Part of a small language model's weights: no biases in attention or MLP, a variant of Adam for these matrices.
MLP neurons of a small language model. Each row is named by its layer, matrix (up: input weights) and neuron, and shows model dimensions 64-159. Each number is 128 + 24 x the weight over its row's rms, rounded and kept within 0 to 255. Numbers have three digits each.
After each neuron's rows, "fires on" lists the tokens most often at its 100 highest values on Wikipedia text that the model never trained on.

L2.up86:134152140123126103153122155149105092173115125145089154096129169124113124137158122127109130106161144096133131108093108117134107161122150139136112126167117138121147150140108103113121150148114116122139151095116144108108114089145137081123131123091103150152064142158131158119106074144128114134
fires on: "ult", "hip", " includ"

L10.up26:118143195127097119157093139103084144119121166153146137143165183142139132123135149147056096116145145102132083150126113144104137125131127123092093146137177130110143128142112130113137140135153107132088149143151107096134109097166080111106172150128095135181088101132165117121149135171123137141
fires on: "ct", "eb", "ac", "en", "x"

L10.up924:105081094135147133135129099101125125127145096127107146127131126116134121121058078099079098135148107143110071133122107117107096103134126152131097148105126139140122116116109144125127143136103124114090174114132097109106116122110110103084102123116111116141112112116127143128161115110124108136
fires on: "iv", "ers", " includ", "v", "clud", "%"

L10.up1266:103125143106097141120109107101080137086115146115131086138142149118126110084130123119063095115121131099129124142119124117079130126117142123075106146092159130087130114103112106126110119092141101124105106149134122079140091113123091122115146147098095077104085125107123107096108111136089121088
fires on: "ct", "eb", "um", "ent", "io"

L15.up903:153110141163125179145135148126093119130130125127118144111112137140127122104124141080123118135144109123145124108100121105167122135143124159149116126120083096137186162144144126119130139126158140149104125134105119146139076127140099128114136107114143132136135142123136128097098107155108151111
fires on: "ed", "es", "r", "v", "i"

L2.up41:104166144124149131085118159120154164108133119143080200136107098162121101135153099106106167131153153153120170174123153133140104160162126114123119115133123099125115129139127115088132166111132122138113165135159124125132113172120135055173179147129128125173155167162154189163134090115150134124
fires on: "au", "eng", "ice"

L14.up1487:204099080145098135131100120118131151112115153099122153129112131130141161122108155136091139119109114093157185087146147137140108139133098114104133127095130109121116137128122154108123148133149194124149149080118116142170115131092056090108134132139134149123144131089135138132125098124171103119
fires on: "t", " at", "v", " |", "age"

L14.up624:137161116154078115101121138122138153070130116129114167124106122124138152108127142154122151119116134117106128163124110164116152128138141119115069166124149091117132136145102144113135096081124135202145123097154116146105111140175078144099152110134088119110123164131133161111149087192115122120
fires on: " |", " were", " was", " -"

L14.up1501:111189165126124134111095095128097163136143098131139127137115119111143166128138133080151092128139122123109120137095142120113150116110121140121120128129149134150140140120062127105116136124129124108147113111153079158077142136107156132139129103149114152169113115138101120099129126147133087149
fires on: "er", "im", "il", "ak", "ust", "ar"

L2.up1336:094107113094117160110111124136109066155112089110096128121132135099121110096119087119103105108144114106114093150099105116115105129102130110100109101112091108128126137134127084142103121150118114108114132097117130118132089124119115089073082100089120118111081125123115155140125098109115135132
fires on: "ake", "hn", "|---", "cess", "hip"

L10.up635:131103103112132114112090151145162162162128114118135102114144144106113145120168210145159142122119125094163103108129101124110161112097128174139148136132142104164130110149129105102143111102139123157092072129150112128135106127155129109129184086138119129180088100138147123148110163151121123143
fires on: "ra", "ial", "ud", "orn"

L10.up55:074125087119124144124121097084094098115107104110108135140126105134116097139099066112125111092107114116118140134116136091115086109118120130145115080103112121085118095127109147129115121134116122119104152132133117142136119131089124108127107127115143098063093113132102152116123118105112102107
fires on: "her", "%", "oin", "ell", "_", "lect"

L10.up1367:161147192119126135172106144149125144145130170127118128152122150155141094134187162173126114152143147156140107123140127138115174142112132114105143118127150136100142117160142126131146149121177128142115125150135144105129125091121124121144165117151124146156136113126173120139106125145109142136
fires on: "ac", "ens", "orm", "en"

L10.up500:122139142161137142143155119144120116137130118169100167122136165156162138140098092151151139139144113143130170145117140125123112140174141140177138126125151153133139133155128169163130131156116104143151197161144155149129118160125121152097104139116157153140143125150113152124161110123161131117
fires on: "i", "ch", "oot", "j"

L10.up825:125158147089136134150148143119115121127141191135144100162142106103141060123178135144134139101133136168158158160121109152127128153213128074134146132144145119125124166161120131166166145141104148109142103145121156138112154174108134137172178118102101137134166085119134100167138162102092123121
fires on: "or", "ge", "ip", "w", "ment"

L15.up1455:082126132130073084130121095151165119131092128150135131183121111115123102103123202079072103123123140095160189187097092133130106104101148147138094158115188121131165096100137171138152135128166141156156115136138140139104100136101164149109098116126096144124131087158089104140153121154111141146
fires on: "ad", "s", "f", "–"

L10.up77:164139199140119181131137118165103126123149122158160153114136169154156149121102154168115122166131124153151151104124177118161139146128144147148148096125183171132143119133140120114141168118142120132135181155130145170134140112130120154137140110125136150118115143156117162108125117125177139151
fires on: "orm", "et", "us", " act", "y", "an"

L2.up510:085121124160126153109131144131132141086134120143110121210094126157137081121169111129126148166116125124143134148087137141135127140153125106110131113142118092126140079151093092118107126114123135141127170124126104138111116101091124067133129127142126173188158137119156166172136119123123140148
fires on: "ies", " again"

L10.up1215:160152168142151147152147144174140157126133145167158155139123154142144169142152146168180150147160141158138156130148157148164148162161137147150179127155178148159141143146149127121155164133146141137150130139134166124140143129153163165175149128151156152160137168155154141130119147136162136154
fires on: "ory", "ent", "ight", "orm"

L10.up1303:144144131138141129123154093188154118131144136147133158110134166140109194121165165172215151130129138157138158104122135117184163141137140137174158109153143140180139151137118127088118130139148138133159138122135145134128164117140142179150100136150164145174145144157128149137120148130168100159
fires on: "ight", "ft", "ust", "ual", "ical", "ary"

L2.up1143:111157134135139160121121140141178126149147112163150080142110131136178139115158140152137168113131142151129126162140177139096144156115108121101127119107129126129120125121140119095116129155140125166117116176113154140121151110116125108154153147147139103098165125140130126133113165098144137096
fires on: "ut"

L14.up979:119112102116097086116108136095095123149178105140163158182150145170104137121122142118080123137161084156168109138115141147149135148144116115156103103147143135072136168160158168138125140092131151127150102153141083165130109127114125109131141084127099139106122073113104164093143129113123180127
fires on: "est", " of", "x", "ed", "s", " |"

L10.up192:124126105091125117100137078138146110116137121092119111121077111131103157103149134143191159129130118132114138071115106114160134129145137136140142110137098118119127149116112134101075108146129126096141105103107109135126141106099144149141079128152116132121097154136122144144109157085126085129
fires on: " form", "ight", "ft", "ary", "ife", "wn"

L10.up405:145150151115137147145149129153130152148153161118122143138120164144137156139174166166153135151152138176141159124137158134153159159167130172176149127158135137146139138165148159138119153173139145135143153154149152127164147136137151145161145156149170157170144166157137146144113164131163149174
fires on: "ual", "ight", "ition", " when", "orm"

L2.up365:116149126137135152094112142130169147164140101133145117137092137118145098089166117136116166120111125156141126157109144148098133119132110091139127106093103120141089099135159120127128121172128105199116109186112142149125124117112129148134128106112113109172178166127120178169126130097148141119
fires on: "ess", "ut"

L14.up402:118147118144119085135108108127116135089168104146117114113167122108119162084125133094105118166145147108129128114109156121143146137107131124144120121064175134135133130147113101101117107119137125132123117128156148121136130125154124137175130110150109171140088148144119121121114150120099118129
fires on: "ess", "er", "ar", "uch", "av"

L15.up613:124090148228130126126114097185127111123116210153097122116107138170121132136138154105097144143146106114143121116113129149110125094101133150122113157123100103104158114141158107122117110149140123111134098138156134088090141115122126131105119115185172136144126112111141121130135079095123126107
fires on: ".", ",", "use", " with"

L10.up880:151187141154133142143152167172176142156144153158136152132134140124138132138172165154161154141143148151146174129138153146152140171178148129168152131170156134147145151156151140141147141146132144145147126151149149151143150145129136144154170127136161163169163148143123134151141150144141161140
fires on: "or", "urn", " –", "les", "om", "ason"

L2.up402:177149140152135150086134139138135176125139129139098116149120127124142135130153102144091139143174127143105140147152096117145148156134099124119137128103124108128122112121119124170106157114146138166132107097135142148130111117110136067163133139154141172152145157126131161132130156102140143084
fires on: "ice", "ict"

L10.up777:115092146085142119109120164095134140092117144096144080134120138106100128104141156111159131139128130114144085099128104128111148078085135143085100149144134094086111113124135153111085123123144145117101088125125092094140092111147149101157175127101117138152083119132125095112091140123122132141
fires on: "ual", "orn", "um", "iver", "ial", "ud"

L10.up842:130152121122139157132159094172161126136150112119155138123131144123139155105165154167206140140139142190176172096111151117172145126160124136186175108135083119169128152139119144123110121119145139136153144124132135156120164134121149197142137145135148141127176157150129109128123161145200115160
fires on: "ary", "ft", "ember", "igh", " one"

L2.up231:134105135133143140128120138112117115119116129137104180130158121174138142114130122138131130109123135155136151135117137149112106145141135130148132139158123193138151141149158181078154151163126099113145106114142149122124096114121094109142112159121132147160129125186120151140137079107109153160
fires on: " as", "i", "ime"

L15.up376:110128108180103093103098106157133131101081160137134186143148136125134104142167125123136104131083147080093114133152134127116098090152137134128104155145118147112136166130142068106132156105131121085141151143143120127107145165088118087134154102132161095092106118108165182098131123136115113130
fires on: "e", "i", "u", "le", "in"

L10.up261:131058139128130148147125093097101130111129064154157135113140147115149144137067083104105102131134109111113129136113120108107099093070126149137107132080116126154127095102104151115156144112144137132134185125128102149141082130114122146094108113112131113083123120137122148109134109124149114123
fires on: " includ", "ation", "x", "ics", "at", "%"

L10.up41:102105167100120108098114129114109093093094081115150159105125105150104160098122135140092135110158157067137110105122121143164138108134117123094104168145125119145119153155118118162118119121123112092151162126121137173148108179144157122116165141147090120151156137157151113123114159122143109130
fires on: " Re", "ish", "ome", "one", "ct", " r"

L15.up1096:093145133115120142120118144118077127163079150142182128103161135147117139119096152157134112099146134116138135152126134108159183156101121104130101143090111157121127138166089112110118108089127123162136128138138133151125133094113137098111119142153179139118102113114113129112112124100117146135
fires on: ",", "),"

L15.up438:093142119150117144074137137140134108143118143136121154105179173114156152111124131101116112135129142114137112139116138157100125126108164131139119109134142099121104189171120105103123128095121160104135138120110157167170117183134162108088166122120148114092117104124140185145126111136143174153
fires on: "ill", "u", "le", "ue", "er", "ire"

L10.up1160:140162130127107110112128129146137151104157114110116144106134089165148192131149149153121155137129159088136100086145143129131141139138122174167128156169093103152133163136104135173059116123141118159128094104132094169178122150130123140077127127176146129121157187147104120153088117124124121135
fires on: "'", "ome", "ory", "ish", "ide", "ure"

L14.up571:121071128139084136080101095177131128126092144147151089124131106094164105127162159125127147107111114105141157126105115139168140157142128155143139112105090126161100140122143140155121162114159145153115114162116145136110118109112083109135111133124128125127076114058133146092155083182172131087
fires on: " the", "ab", "in", " after", " a"

L14.up1290:111076125147108161135124146111117125124141149145069126126168143114092158138111120132128102146146107173169094076129123151143115115144116131173128104109180135144115117162126098127123174116147159134107120119151129144105121075115139103115108142116097106159108119142075136127086100129118120093
fires on: "re", "o", "on", "gr", "ed", "ir"

L15.up196:104150168125119115107116095130091155122132104153154085111129113106113092128171113112136098125187061105096128141088121153139133132137151133125109138136122121169122177109116142133114102097143171127123113145161121132125163101139154108159114141180139088155169110113122128163149140144106086099
fires on: "ch", "t", "ir", "ach", "iver", "art"

L10.up914:121139101146117150093117074092132092125120091120132145135122113112149117125124113126139114133138116150158192120139132100098111139115137147171132093099114114150131076123102145106100122092123118130089132153147124160131107087106143147114137142110144094077074115136109146100139114136177121104
fires on: "%", "id", "ent", "_"

L2.up1084:105148147151124156129104114141154149121150126143142154156107155153140133113203083164111174129098131123117126148126151137121144104146119097154102114126131121142126162145110158101130116116122088185146156146107131138107151082134122100106128115108102151154154175145126194157146128106121158149
fires on: "ies"

L10.up73:140082149102152135132087105087131131112138066127115109140145136097122161131134166106112108131124125134166062120137121127111165100067119169081108165103112108170126131113119119099128123117121129141079093119123092103153093111157141098106205088134101110124095129124129113126086128119155138155
fires on: "orn", "duc", "ens", "ating", "iver", "ud"

L2.up341:093152122109132129130157137140133176147148148125158113150120109155118086183132128106145140135145115116106149150123126116160122129144135128132166139156165126146154123145131145118134175085149159095124172117137138157119118144103152177142139123149147165175128138105126132139147142146158099149
fires on: "ran", "overn", "so", "iversity"

L15.up1408:100064117154155087112119104121134155162168135115162148099149127134107115148148144127166146104134130139163156062150130155116141153074134132164117122138119143145112113142108169138123147099089142144124117168095107153142150126121142144124136088142117139127123091082120138128120082132156124120
fires on: "id", "ul", "i", "u", "er", "ult"

L15.up1175:144120119162113132160086097103171114109143114114149079158120125109147133118086145157138124150169084125114124129109125113084143112136148147130120137133139079163110203099088157138111099130154135183141125084102126147128114159160069144134094167126088117113083114104100141088131148085133088135
fires on: "e", "ound", " and", "f"

L10.up1517:121153112118132134112130090160156119143127134120129135145098110145133138124191142188182162143146135165142177102119125134155141148158128132199156108134106114156141136142125118121061127126125129119160096124152157147126146144104154193155113134137124138127129166149125126157096168130157114131
fires on: "ary", "ight", "ft", "ame", "ust", "ory"

L2.up961:147136113124141143116127176142141166153148121147097107132116099127103118128164136142113121148115129130108103163132079106146113166148126144122131120168153137123156131112114146165149162130086142146104119109141141128125098135115137123131146088112135129126106170123144155152103115146174111111
fires on: "ne", "chool", "so", "iversity"

L14.up835:121096109201125112097068090145108160141167158098119128085114140107090121157138122111095137132162118143129130069148096130138098113153126122174107124101079116138149143150162100149141169121134112096138150099121115126149124126137118107155146107152115112130109134134150157141159104107064106127
fires on: "c", ",", "b", " with"

L2.up1289:086124096099126109120138097120127086103105120122110079081121099114095132108111143136142097116107123134141106118137127118110121123103137114150147139125107086126140101111125106103111085123108114115102110153115126127091116153126116076102112146115106098075131107114094096110122126123104089102
fires on: "eral", "orm", "ave", " when", " where", ">"

L15.up223:125153120130092084118153113133130109130138121138108097174152099139127146121111101140146082109142100119126164143118078095097157107140126130175116138125154186123129110114150141142125118096154112082142130134147108107149210127133095146124103152124123106141150167130146144117132102113095140155
fires on: "st", "x", "m", "ro", "p"

L2.up340:141120120126159136105139174126123136178115114123131141152135106140128110130196124120111143108152146135111155139145142139148123148126120101132140131143133160129147119163118149123128123131121139142123163125144150128107121136101141154146141132142130169140124148149132150162156153099131149108
fires on: "ames", "eng", "ict", "ivers", " Aust"

L14.up960:150120150161119172143132137163091124100162154115128152119136109190136133128120133112133141156177150134130133096130122131169126167160156162157125106137068089135122098142125133136121097154155132131157130113175087138100123136155101162119163149165119144124110105129119118112119154112105105109
fires on: "ed", "e", "es", "iv", "ing", "eng"

L10.up1083:102154107122106132144152182148133119103147153087162106134121094103128084104141155130184153101111132104142149098115105116141105139143135085136143122178141089119122152164092114123147133105118147129119096115124140155101134163106107125152162118136127136117156111135101118113100162145102100114
fires on: "or", " –", "ran"

L10.up1372:152115134214152132147116102103156158147127115158136174129155167156128118151088075117086113137140115143131133179156108130124135116141158132144112121107131164150167112133178158113183151139116109151127183145158136138142117110115145109103085143104152136151137141132140128119163087114164129108
fires on: "ik", "ate", "ime", "ell"

L10.up1512:162157143171143145138143114165147173155141162170111146128152170136131104121129156119101125152123110169082172161132113130140144131151141104118157105103157164145142128102172099113184169116103143151172152131129145133107146125131135139129139094134141143181161126115142147135131131130124127094
fires on: "ile", "r", "ec", "ity"

L10.up563:096094094124159128124132127116149095155108106105108137136100103111133111124091087157193133114148115153153155137132119111125116175142134110167144103133097133131128140154110149125102121151126115097127156126144168136109149154074141123146089126125153150134115135141097153130156122110173099150
fires on: "ft", "ical", "hy", " form", "_"

L10.up248:110099116122136121149096089080123091118081070148127159135119104098127117134074071084161114098130100151127073108109116129138088113135123120138152117136080081157105155144116130119105117153130124102133149107118112121120132132120148143121092115105132154123116157130121114125132094138158124139
fires on: "I", " I", "her", "ex", "ary"

L10.up660:116122100095109106108110095119107097096132120076122100120096083122098125097131110126122126105114117131122092102120106130143120117117115115145131110122083085123113128114099105116090100131102123089127083096103099140102106107091125135107088114120123120079124107115098115126095132093114084110
fires on: "wn", "ure", "ight", "ame", "ary"

L2.up933:127091095097116105132135109139155154120136116147127076099122094093095166130142117159111108129086122125134106130119103120119156140112113135137147125076140091112150112100180086161135102131098142139107086138128115134130119157151117097118140103116141065085131129112103087110138111134123103108
fires on: "per", "orn", "orm", "ave", "ose", "ide"

L14.up1022:099081125188110123139130117125098142119084181121119132119139138143102134170135159149136098157157108130133103126123148126170151091142153119143094127129135082130182135135101126084122117143135095111095124133121110085090133133129158134126125142115164123157161116125061153123099120168108174083
fires on: "ollow", "ed", "|", "+", "on", "x"

L15.up26:162141151142119093051126091154117136103103128124147113140180155102150156133118129142152127115157127076137131153122132168064125119115117144131110122104099119126108155152130138121151119091148192074085114131174134112096164150145157133133143104163084089106138152139106149149118119141150147117
fires on: "am", "h", "our", "N", "t", "ir"

L10.up702:092121122144152143142136107081136096128095115141142190129110081131160134152113069144155127124184128128138167159142130134135107175158141131194158121089152130175122103122107146134122109135134131124116142136150156152146120156120142177122139121095139102104108137153098149096163135138163111114
fires on: "ind", "%", ")", "ics", "ampions", "ree"

L15.up893:167124090130087130123117117122129123129098106085127115114137168119118141124132151123160132110120105141127124109091120156133124163102142153144078134145129124111096139130117112150111102074127134134116132135117124168140169106176104075147111164157110077138103148127098154134096134180124158094
fires on: "er", "a", "1", "en", "-"

L2.up167:123168156158129170155135148166126174072150136137102176144093168143183126143196120119126165145149128136110165148139140147123138141152127068112092139138129135116111161145105120131129135134126120137145180105151145123132116091141134166121145129140149142180166141137149160127112139117149167139
fires on: "ath", "uring", "ley", "erv", "ates", "ies"

L2.up1189:149124137160135146099152146132130153199133109159130124131169088147156126141190127137128110138162127123126123130139137129136141094150124109123142131142127128167125145109130183132136125109132121135145150126131124109144105124112117109157152117156128158162149140129173126140157138129135183147
fires on: "port", "ict"

L14.up481:160105145117118116073110130124087162159143111111145167067124154099131123147159164157138111162148112156131136156120132123158104136139142121122125130143126142115168115176116113110125113098149144115130145126102105071139112160087160134123148102134110097139153109130129111224145139137117135186
fires on: ",", "ge", " (", "m", " |"

L10.up803:107152123113157132144137134117158115136134150097148165119102100116102121152155097118194169094150120196119156153128141150155101140130125104151174114146141101164108134114145116121157145155123157100139123126107129121133125155134188176190106123130172142142133134155150149129147126107136123163
fires on: "ical", "ark", "ary", "id", "ific"

L10.up1173:123113113125160136123116095093132123124104080132110153119130133071133139113091084136163129119149084177131127137112132120153148140103144130143151120121129112153114122118128185143122108144114118094130123129121141092131135137124162159159136121086139144153124131145131109134135124109181128114
fires on: "uch", "I", "inn", " I", "rit"

L10.up1393:155163168145137127148125164182160150146129167157147114130149157123148108136181162167121158125129133138141163135143149165149157158129139102152153105135152139121140119173163112150144140125126145144143123148141170117126139151132173170151155119119136184182180103148148118151125152128134161141
fires on: "ip", "ia", "or", "om", "our", "is"

L10.up971:144155117107113134100136139153121132094128155062117101139089102092118121091162175128162125137140124117116178112109116118116100148153135110061151124124164115136138124127104102122135122067118121136131054133109141117125148146123121135174152108122096075106096148106140127151064159125105110093
fires on: "ran", "od", "anc", "ent", "ib", " sec"

L10.up431:137150149140160157162167176147116134155151169161148166168141148164159123166139152129133126160147153144141164146139163132136134156151141133132159125146169161110142131136131148132180160143145140147139166143129180139134157156138114147168142150142139126147150137144147142119153133150162142150
fires on: "us", "oin", "y", "eat", "hy", "ace"

L10.up274:147150153131150162151158102162144120165143143155136161148124170149153115157142125146167143136146119187142184125137151132135123158150149158182160113114157156145132122143143180127143160151133161153148165151141152167151130134123158183130117106122181142151141136139146144140143128120161142129
fires on: "ell", "oot", "i", "ov", "″"

L15.up1429:115138146136100157141133130150095096116121092113137150107117140113097189173136149109173108142136167157162128140119157107142130116125122161169072160146116105123201161142131151112150149128206150116127133129146113138163140090138089150081117128149121097111135128138144113137130148125138123119
fires on: "ed", "ing", "i", "es", "on", "s"

L15.up1219:159122094087115107156095141138117110131119082140140112137086147134143192121150135151114147124115101122138098133129140149125138142114134086126122141133151120132194160121135164133109122109091133098107094149105125145131137146122094113127138122157149126126082108102141169105169122129076178200
fires on: "ist", "est", "al", "ed", "ect"

L10.up141:144078112175109122118154084100119096116136102152129140107164149109139122099073090116123088135133087146122118146116094095094126103089117140166120118087127147125135093105136169073114141104145109133112182124156089126134093095120093106079077139125137122125095108123117132131140122140162107110
fires on: "all", "%", "outh", "x", "rough", "ul"

L10.up1001:137109100098126135111110077138117092114119064106123101107118145084112153090119099106161126135132103154116101074106108088149134098079139125098155108111059100149109118122106135118100107120118131103133111089099108126109140089110154170123077119104121135116101163129125103122092117107120116115
fires on: " I", "ember", "ary", "ft", " one", "'s"

L15.up244:142105093171061129103133127132081116159084111151191127142123154164098156143113180145137126160126151111138150174117158146145147128131151109097145120145101100117160139134104125143096127112128126139118092079133084093112106144085139128134096129154094132147092130098110120164140183129095202155
fires on: ",", "g", "z", " |", "age", "az"

L14.up850:109120143125125133113094116145140148124096138132196141104120140106128135170132145121108107111112128092132122165085123124156163141136115119072095142110137129084104155131076131121146100125123110143128143151121113129144127106106136105059119121124117113113165114112137155152137113137102162167
fires on: ",", " |", "),", ")\n"

L15.up998:123120152122124071117167091117139075072151095106117170157138101126135104186119137105173118147120112129132117143100144160125149137109155152108083185105114100115166132133114133104104120118112147133114144091133112114136135104083123105113133086161074153101137132119137132132157091138102133133
fires on: " |", "an", "est", "as", "q", "ag"

L10.up1515:112076097113164155135124119118139112129122064105109121131102097094155150129110115136124124134184118115162158141153142116106125147081130154150144134104130135164129061159117130131137124100105135134098153148145151121140116161109162137116159128111116108092127135157110144108131145114166121144
fires on: "ased", "ics", ")", "red"

L10.up966:120098128135129122127115094077102126114121078131122143127133137125139165134072086119104103136145099116113098149133124126101118113081130170119093142112137119156124101105131155123107128127143116139101149132141093120157084099147118126106098132107156092129081140130109160124132098107169115136
fires on: "x", "eat", " includ", "ex", "orth", "outh"

L10.up598:139147113111140141119140171174164125137152161119150108138148103099123104115151221148157134115139137137178151138137146141140153149148147129135167139142120119134134122165131120128154140105124150156149081127152161114128164155145142136151182125125146112133138121142116105124131184164151141136
fires on: "ran", "orn", "ud", "ace", "id", "ard"

L10.up722:120140110153138135114112115135148111141090098115140152116094130141119185145104111140200130144116115113151202142148186122127125142142157152143154104086114147152127098122127114116141098121118129136115145151139158125118132092138137170124096131132149102099059148163108171097130114110174122151
fires on: "%", "ical", "ing", "ent", "_", "ind"

L14.up581:122155127170092129070125114137111077112102135144109129110118126113071095130121112112121129125100086119139132097082129103172122151137187132164134162164069108120166152147128138143127141076179121117118138125141099114107128132158140095147102129118150109109161134101124166156086162157088116106
fires on: "ed", "s", "l", ":", "ch", "i"

L2.up257:161152142155138118143132168137151147164130126150139127137149139142107111120138126108123109151109154127138151137160109122151122145134120094143131127200146142151142157139098196142150128135120175139154179105129152119146118108120151127112121100123114173184112177136127156152122111142130165149
fires on: " season", " ag", "che", "ivers", "ts", "ia"

L14.up1283:200099106176093090121169136139103122196099143093099161110139132090165149129118159137106114147167114072115147143110141121117176145111159160142154133101112106129112110131149169152165169083153094159149138133157125130133126150126129145145174124122103127117160110134139134175107129138151167090
fires on: " of", "es", " man", "an", "m", "k"

L2.up1390:128121131134107130085115130132135154088156111140093127155078115103136142117148094138083142142134122134120061129119120116127156125117094115085117108094118086103098119110091113127106148126116101132113141090130084120114122118124135094114124089142138145113141142100158144138074118120109136124
fires on: "act", "hn", " Fran", "ice", "iversity"

L10.up767:150157170159137134141155143158147122165126135169146142130148153128142129122159126150128147118127124157154152140139149145129144165164144104192163111143113144159154126178145137146172134160127143149128137145138141150130137135136147166135133125121138167153144118153127119154138128125137165138
fires on: "om", "uch", "uk", "che", "or"

L10.up1208:139117108108139127095132078150099112123139098100135068113112141101136162088133128143131131108112086167126133086118155134175138133137119121175164108128054125147131121109141127141091101157077152100155089095112122124121131113131164161156120127114108137112097106139123099146088140105147132145
fires on: "wn", "pe", "ight", "ower", "ary"

L10.up1047:141077114135154150133144128120161138157140127129104158157132179135176105133093098114079101181161129163142144157144148129122130098123149175152129146107140186123115101151160136110118162131107160133138196145150140105135147130108117086123114150113129147135135116147114150154173116109144137128
fires on: "ell", "y", "at", "ate", "ers", "im"

L14.up1320:126083116137145130106103126115134106163122155134148142117143125122118141087097090135126147137105116161146110137114138160125133119086153146101107145132135143112145134126085157099095125114121146161146069178096136125130176116114142072101135091154111129126183081101155112139072119120111135161
fires on: "in", "er", "id", "pt", "u"

L2.up138:136129158126157125137114136130141159117141126167150155134122114155147164155147117139132170110158142120128113129106123136118143140143102106155150129145166176145117118150154158106153167156087131145154164124151156141098115162129119147161134139137137164150131143144122139160144121085153132147
fires on: "X", " World", "ime", " -", " National", "_"

L15.up762:115113127132132099123099126129129128120153139173117155080206118159063189165153136122089145122146148116164162074093126139175119130140141153150099098118127120105148119126096170135114120131125107129163087187187154111136156142173103146129146127165145099150133097075110171127118083139136081150
fires on: "b", "an", "ce", "u", "er", " not"

L15.up112:141126142117128178126047116123131141140111182154161126122136151093140105142092171100146107122120138111116149165090120116147150135151153131124118162162142121093103134146068116106092067162123138167149117132116151126108126131140144117156153080156152118112133128145131164122112101126092116131
fires on: ",", " as", " and", "e", "'", " |"

L10.up796:128112124130173134139144107143159108166124109114114159148087114128138136174140101145194150139146124175136161142127133128154120146150137121169178093128118136159123133149139143118158138154127137098149142130118183141125151179072162173156084123124171150104159160132130166140135128094149109128
fires on: " form", "ific", "hy", "ical", "_"